From a checkpoint of a small transformer trained on Wikipedia: width 256.
MLP neurons of a small language model. Each row is named by its layer, matrix (up: input weights) and neuron, and shows model dimensions 128-191. Each number is 128 + 32 x the weight over its row's rms, rounded and kept within 0 to 255.
After each neuron's rows, "fires after" lists the tokens most often just before its 100 highest values on Wikipedia text that the model never trained on; "fires on" lists the tokens most often at its 100 highest values on Wikipedia text that the model never trained on. A number after a token or word is its count.

L3.up573 [135  69 171 129  66 139 135 127 154 148 121 118 179 140 131 180 104 166 118 105 119 120 120 174 150  91 122 160 108 126 151 149  95 141 142 160 141 149  63 102 144 155 127 164  59 161 146 146 128 162 118 102 125 153 141 169 146 154 161 135 119 133 129 144]
fires after: "\n" 97
fires on: "\n" 97

L6.up789 [139 120  41  80 114 170 108 147  42 172 128 125 117 102  86 118 119 115 108 100 148 138 121 114 206 154 106 136 127  68 102 144  97 135 148 176  73 180 126  83 113  92 128 113  94 125  83 129 164 141 138 149 101 114 131 113  82 142 136 141 206 143 159 111]
fires after: "0" 35, "8" 17, "9" 10, "1" 8, " C" 5
fires on: "0" 44, "8" 9, "P" 7, "1" 7, "th" 7

L3.up939 [134  86 130  92  62  91 145 127 161 143 169 108 111 111 149 133 138 147 121 101  61 146  95 156 167 140 172  93 125 104  99 123  76 106 118 127 125 165  73 113 118 157 111 147  57 156 155 145 116 173 109  88 164 132 155 116 125 123 158 138 102 118 110 162]
fires after: "\n" 78, " " 6, "|" 6
fires on: "\n" 72, "2" 4

L3.up892 [155 138 110 127 156 155 100 107 179 133  85 101 118 115 164 146 157 174  67  41 185 149 132  85 129  86 117 118  96 144 142 119 215 133 138 169 133  86 140 116 188 166 140  88 130 138 101 140 109 139 134 165  97 117  63  93 121 134  77 128 102 162 140 185]
fires after: "," 34, " is" 33, " was" 15, " an" 4, ")," 4
fires on: " a" 56, " the" 9, " his" 4

L3.up24 [174  86 152 108  98 113 146 113 152 107 196 137 147 148  99 160 120 151 148 119  89  92 142 148 121  86 186 175 110 149 118 116  72 120 124 146 127 153 101 103 131 151  82 157  59 143 161 193 195  99  95  44 112 107 169 162 144 143 147 142 118 159 184 169]
fires after: "\n" 100
fires on: "==" 68, "===" 25, "====" 7

L3.up862 [145 166 145 106 151 173 149 132 136 123 106  58 100 118 135 170 104 115 130  44 196  86 160 117 122 153  71 152 104 105  97 113 183 104 114 112 120  97 132  96 140 124 131 110 133  97  90 138 153  81 133  96  98 127  71 189 184 135 108 158  97 175 168 134]
fires after: "," 20, " was" 18, " were" 10, " is" 8, ")," 5
fires on: " also" 29, " he" 10, " only" 7, " both" 6, " later" 4, " more" 4

L6.up367 [172 160 117  48 119 115 165 161  62 118 169  87 113  84 193  50  97  56 124 123 116  90 126 148 122 116  96  58 150  90 110  80 136 173 133 136  80  99 109 135  93 101 133 104 104 142 119 142 187 148 127 115 130 117  93  76 152  45 104 137 121 129 121  91]
fires after: "1" 19, "5" 17, "3" 15, "4" 13, "2" 8, "9" 7
fires on: "9" 32, "8" 24, "." 16, "4" 7, "3" 6, "7" 4

L6.up106 [211 141 108 119 122 124 147 124 134 132 122 149  85 104 137 141 150  91 174  99  72  71 111  84 153 104 138 129 172 123 119 111 105 127 145 127 150 149 149 108 150 141 163  60 102 142  84 180 111 147 122 156 129 136  93 148 151  82 114 155 157 130 117 150]
fires after: "0" 14, "9" 11, "2" 9, " born" 9, "5" 8, "1" 6
fires on: " in" 28, " (" 26, "″" 8, "′" 8, ":" 7, "°" 6

L6.up396 [156 130 135 117 167 136 105 130 111 126  87 106 108 112 141  73  65 137 107 129 117  82 108  99 151 166  80 158 103 119  45 116  92 115 107 171  74 146 132 121 152  89  87  64 105  84  70 107 138 158 122 151 127 127  97 120 112 152 110 169 171 124 170 140]
fires after: "8" 15, "0" 11, "2" 10, "°" 10, "9" 7
fires on: "th" 27, " km" 9, "N" 5, "3" 5, " b" 4, "ad" 4

L3.up347 [157  88  97  84  87 111 180 157 126 134 142 121 148 111 121  92 163  69 154 121  95 172  80 124 141  79 110 131 176  88 108 114 147  92 134  99 173 161 170  89 161 152 111 111 129 139  97 189 102 132  89 129 125 147 112 133 162 139 133 160 112 180 136  89]
fires after: "2" 19, "." 17, "1" 14, "9" 9, "0" 9
fires on: "2" 40, "3" 17, " When" 5, "1" 4, " There" 4

L3.up707 [188 144 117  89 192 113 151 106 128 130 153  97 128 151 148 169 121 188  42 137 179  97 173 127 150 111 146 117 162 116 136 110 179 119 132 110 168  97 161 128 122  96 154 104 109 132 120 145 174  94  62 142 118 178 123 130 169  90 120 165 149 124 141  91]
fires after: " is" 34, " known" 16, " an" 6, " was" 6
fires on: " a" 39, " as" 34, " an" 11

L3.up279 [137 154 165 116 120 118 137 172 127  88 155 146 145  93 132 219 129 157 152 110 181  53  94 140  96 135 104 170 109  21 177 134 192  82  63 161 151 128 155  95 118 137  98 115 104 125 138 199 172 157 130 122 147 137 141  63 109 147 141 125  61 117 118 224]
fires after: " " 31, " |" 26, "," 19, " was" 10, "\n" 5
fires on: " " 43, "2" 19, "1" 11, "4" 11, "-" 5, "3" 4

L6.up701 [163 179 112 151 116  99 108 139  83  51 162 151 179 141 162 120 163 138 107 151 130  70  96 158 123 172 121 180 105  86 144 104 191 133  84 153  85 115  94 109  83 140 113 108 128  96 119 179  96 129  78  88 175  78 126 133 123 165 115 118 132  92 161 159]
fires after: " " 93
fires on: "1" 42, "2" 25, "3" 6, "4" 6, "em" 5, "6" 5

L6.up34 [144 118 131 101 163 137 181 104 137 108 102  64  98 123 150 202  78 172 109  79 136 128 117 117 117 116 117 164 140 115 173 116 128 122 170 114  99  86 145  62 123 104 160 176 145 114  52 163  88 140 192 137  80 166 134 173 177 132 109 174 117 123  69 125]
fires after: " is" 30, "," 12, " was" 11, " (" 10, " Preced" 8, ")," 8
fires on: " an" 37, " a" 20, "ed" 15, "born" 11, " Japanese" 5